Weights of a small transformer language model: tied embeddings.
MLP neurons of a small language model. Each row is named by its layer, matrix (up: input weights) and neuron, and shows model dimensions 298-447. Each number is 128 + 32 x the weight over its row's rms, rounded and kept within 0 to 255. Numbers have three digits each.
A block is one neuron, or neurons of one layer that tend to fire together. After each block is what it responds to, as a language model described it from the Wikipedia text at the highest values.

L5.up408:142129120073083141146177126142114116068122102134151103158118144132106151047095152136126112154122125171183135164143095143104153087110075111147157117118141130163102150120163120053110127142101139149108103149125144146132060140150146138148146122140135139190085121165132156127098149133088130129137116160194084155176048137108104147131082070129126131152113164115117154098142113216106099146084166160131169130084097082110150162119169098082166100190144155166089
L5.up478:128120137120158125110107137127049160148089159101101146147139138094131137098207126157181100144082086191205159219125082107091097118139119106126128145078150129131134127075152136140125128079096160119092126153104162126082081113133102172166168138180132136139128102180155126100138124140142109127129084168107084121141058122147148193115132089120145209148095133082133208080122133161094170139116066146123155104153118134133155086134090096172145121116193105161069
L5.up532:116130143143151115174104109138134085171088104100136088129131161156160158135127147177128131107147083154149141137152105167121128096104143065159144082091149146138117163166095098149101098149115132088155148124138127162092129112104126196167126151203114126191116131122126148130081111139167079130172109152114132112143160168166125172117141085096158132141082089135137228137145135070046156141111127126157116125086150094175162073192103149124151123150191130150146
L5.up879:120183058120113122151162095124037092169185127090062120097088100130175167114141116179170089154081134143093121145117168133130141175161139136113156115102102120152085126108171116126078169121154128135119105102118152099121043210156093119151102125095104127070121099141211178089163107171165145140198139181124062093139115156115125102105145107106112102165121067101142191084168156139143107151145125091115177079190158088137154118126139188157188113151110114113066
L5.up1170:105144107115131183073105101124116148126073110129079181175168119118140111034211111151132130155144099115138111190159102138120113137148135119127087144120139102144148151097149153168130134120092170112098128199123085103086152124083154136174160115167131159167075063186172193140119137180181082155141100165116080087158076150094111186085130095100146161133082154119070232114137141101125111131097131115129124151177086126074177079109078100149156142098151128170129
L5.up1236:134162113106108141152122136076138080106103127138138103186102142175153133081161135108151094136158080117174163135129093136070133112131131072141110114111094144138094140071094089193155144160101157127157146171135102136110128124161161144136111103142112151146098132160136182094134167116115185126115133123114063106192135084157079110143163086128112146145111126060129193113120125145129145165107122111138155126134158131095178139134150126143142148131166083102095
L5.up1297:130162122158145146120091083177119051117072118148117125177127117191155116130164089121088080178139170133134169182149118118096156130171143130160116096103098141119087130080096118131116181130113203159151146177140130126152134103162121109150141106172087111185055087189190192121151153167124120099149082118091144067130061136130125128105149075121114152125061102108154173107152139090117123129112154129105157148146078165078125114106076114147157086076135108157117
L5.up1544:114199110091173136147155105128121169091153161098103182135177092164161120151169143105118112148153083171145128172166088112141123078174128153143139093102115104129039111108121121075151132114071129118156153147144129111089083157118176163159166155094178128157145097149180169088132124165094172173127110130104098075105132150133138163114113147059154160128089087103067188041159085127066165185134160062164177082139108112137132062134078084168164120142155085146087
Verb-start in clauses

L4.up753:103183155156127113118080088172137137091143169112105067127129141129141109184110070148102113125149145123178074157127102145094156091144126147120099119092148211155112114089133144126139127215118134210059094153134130138094119121110146154151178146162086105131109085129133116115125147127113090107151129089147121099099085142157140186042159147101175143168146105129090136099149144205066158156129111111167167120118103115086129063122122140200130135151177120123111
L4.up938:115117064099144162147148100118096148080157177088086140121143108109139139142166145128125132132129110150149095092136087135142128087120130130167139135086168125161114175073119121196149116136092128189133170143129151094102121122114150164148190155196117081123143057135151137123146096100131096106161142188151151098081099063137198176111093141100129166132107076066174167064186152132088145139127101132116155106126101084148122081165123115119137107120144084170066
L4.up1606:132144163117137157126192087135088105087177167121151130151175115139106125123120130175160156126116128108104119089121110124132110102172169164174119111142141140137174173099104093139119083141129138146142109182137143132152118146062152119158140130159169123138100101128170120066149088109154124162113113173138142110146097054153130177167084152088114127092049116103039230162114146093137147146114096080162103063153071088088128098136096106168099135090112111161127
L4.up1637:129156102126144137099141121117061150141108197090089172133118117141158104080175157132130122171148105167141079156109119042136069126117146194109110166107180096176088158088133127135102144073097129158115139172138117104164077084132175160158146098189184095173103115113103139146138149117119128126086119153098148102080061095162195192089124121176116182160131100115162190079163097139057182123120118133120161128116147132168125058117111114129105142111238120167091
Main verb after subject

L3.up546:105130107132101148168139193123118136061169152149110113050175142109072133112134103129111156156116182133102121161152151100158117159105117086181095121107178114145105148095113137151078154150117124095162059129101174141080131134117131118167128152138115135137141128147165113152139188105114119128074108143177161094096151092129156151065125116143108107170090145159125131114126199104082150142073115093185194133157163134114206158096146090103149098111177050178121
L3.up1266:081189185108103153158120148083090110148167147171121080122180170135112088162125111105166142195072183127065132160135134082132165144188154127099117123144120130147153147139123164156137135148120110151091108128066141124094124088162113128210105172148111145188148103102149127135124138055137132079164149128117141123104087097117135108153128134090160130181108094118114147103121110159137085166093134094133133154099138115103171097099142101119145108149171098131107
Digits after decimal points

L4.up491:095131150101157138140093108175112149105127168140091065135174106124141092120162157140102105118131207125137070096178137125134076140095092125151072093146139104145124185101160146117139175112129162111122090092133112134140153143096091140152089082134066120125103113115137157072189107090158101128105146110158112084158157164161161105073114199085097157142153124119076160106110107155057179130102084109147123163089092179033136133154105095122159084100120123146136
L4.up1280:119122137102129176123120124087035121112112115150118119116134132090106141127160155117111097163089151123102113080121128107144101095119130143178055122129109121109168149147091119138024118131141189126179137150101148096190149116106109093084097081104087121103123163136128177114130190131155123096133100117160134112142160146152171166070110079121090121142101158124091156077140118113112151127063101089166203111127129133112088157140181139178159139143153123166114
L4.up1428:132101166102137155158116132143121176108102101165173126135130170129148133006109123132052102131159180166124177188076132118089110122201167165137079117096062092129159202090147172121125145114147198091132141227118147117091115122060111121144122152081095112116141099143148154072177131141118115107164120204143159065125124160119128109127142129151131200163100147130089203122146125126051087166089090123133176125099103101101105105097135124166090109111146105113148
L4.up1766:087127163104099139113144173130141158161142101094152183117129130118100112129105140157069128175134144151138123089129206126141113155222159161120126125138153117151193129140146121153127139080132155083147063121143146120120090130165126169175132156141119157146124100128141144130111195150170102124117118080110140102121138105080100171139154136106143126077151135129171135095104118114063113120095125136235131118084174148148164122112142098135120108121130060140110
Decimal digits after point

L3.up184:133165132122131145172105068114135118135181092158113124110123112119152178093172143138158129155129111107134106063114173124091164151192088124145120092096199098118172168124122075139118075123125091067102123134118177153114120198165162112173144068114109091089128110133189164079132118112172148146123118171173129122097139117233084135137152108089134106127158131103124100153172193092132124108159170119130145123155138098131078103116098122106124127123116113084117
L3.up456:162129141130125121121115081153061112109124130129132114132138126153141142053189125184179148201113113178133108158139083119101138148169165109070103117101149118128114155110114122131059104120077113141150094151113173103119121106097121167160101152238146168115123059123189117108133198171131124166125104151129115076117117077179126137121203135136143162092113098104098221077130104167090101076121140079123171111151138133088189120146107144159131150126187138151130
Main verb after subject

L5.up471:087193208145080113082110139088132136127064063187150147128157081171096076083142145147122139154133168164115067158194134163127073080128130113115092087053124167155169217116109133154085142111117108140132080151116097138148129118128136077194165104093160105153129127120156175116107065140153138171090143098118129140117140104113158153115093157153125168166139116130128151086140144133096117089105067064143085109112059196104157157115143134152157057112093091157100
L5.up711:075187133142130195146087115062119093123114135097152116123135115232103103092150139173140151122170163178085137112114088085128123133146115168149098124127165143116123129139165135122143183103147145102122171112149143118111088141105182170135108114091101106146043124127117138083110133110127202134151091115115160126155196115140073115077060113087185134139144096106129114136130179192105173096088157092098174152098142194059157148104105153145161114107161175147115
L5.up743:148101141113062127165137116092141111180171153104141106147149131116172106140131145136101206154123116127095132110090127126110143140146100155125097128110120149134164175149076116154146074106126101065116072081107155131091080129091124109107047100122206129140138135145142166139126163147136156145136106119129087165120096142119143127115040187094212185164114126130093144123109133148099122094104069147161154116089137130126203135114128113144150102136153100123156
L5.up855:108162132151089165123114195137117066151158057134139038122138112149095165156149156161139150168079176118099166156116140145139143124151131107128097136145141165169159102141076136139112132102115143142161111079204131133118171082116090166098104084125093147117140117098093141098139101162111097081106065081096113167136186120143156132069132128153151118088085206133166122141124096158075107091124113135143153067131115134052167120134152141079194111149138168079168
L5.up1009:133124134116104198150137126100118118160128125099124119142132133114107169105186101115176147119155151181077119161099105172096151133160169134117110157107136150143112127139131139143109125128149139102134113116195118146154125116107189101184117110141102143146069135159130209133085112111130098075112129146125179151110159108135098088111112121078110158143162162085126121089077111142128130121101189144157159061139131163015160090089149108120129113145118093054092
L5.up1073:112150093125162131121106121139141118121151095151178114126083105159072115072198202119111121129117116127152124055096127136100105140202128151135122147114137188136164104143048150039132100177160152160156117074139146125077140140151160133129058080079158083132097111152133163169088123103140154127126179175165043058187124095148125127110102092116115128163182149110081146146066136126078132140094146121107125149092118180106132188182094096116131152121174101144139
L5.up1235:100166156131126140169111134122134119122200085113109134177095101139107140131131156215147142188097132117079102097119154137106072149131109136116135083091122108128130133122065128166043125102061168138153110142160129219157096103147132095070157076109105100134140097123129174125082118139109122171082111103127141185086112201174084121151150072168119153147134088050151106149128159105107163137108118081125141126178181138065185118166104154135143102133145120118134
L5.up1562:105141132111085145201098138161103164110115149134196123144169107125113128127102135164122149184127103108118145090078128103100169096106128120147055131114095146150136189115127117177079137097109128139206090137142119112066122138124133137088095072107124131133121087147099095083129117111135102110105149098186072148149154107101214135111087172124102116160100166131094119095052119129119161111116107158177190084103102110099152100147166140141160163134122093091111
Mid-number and mid-word continuations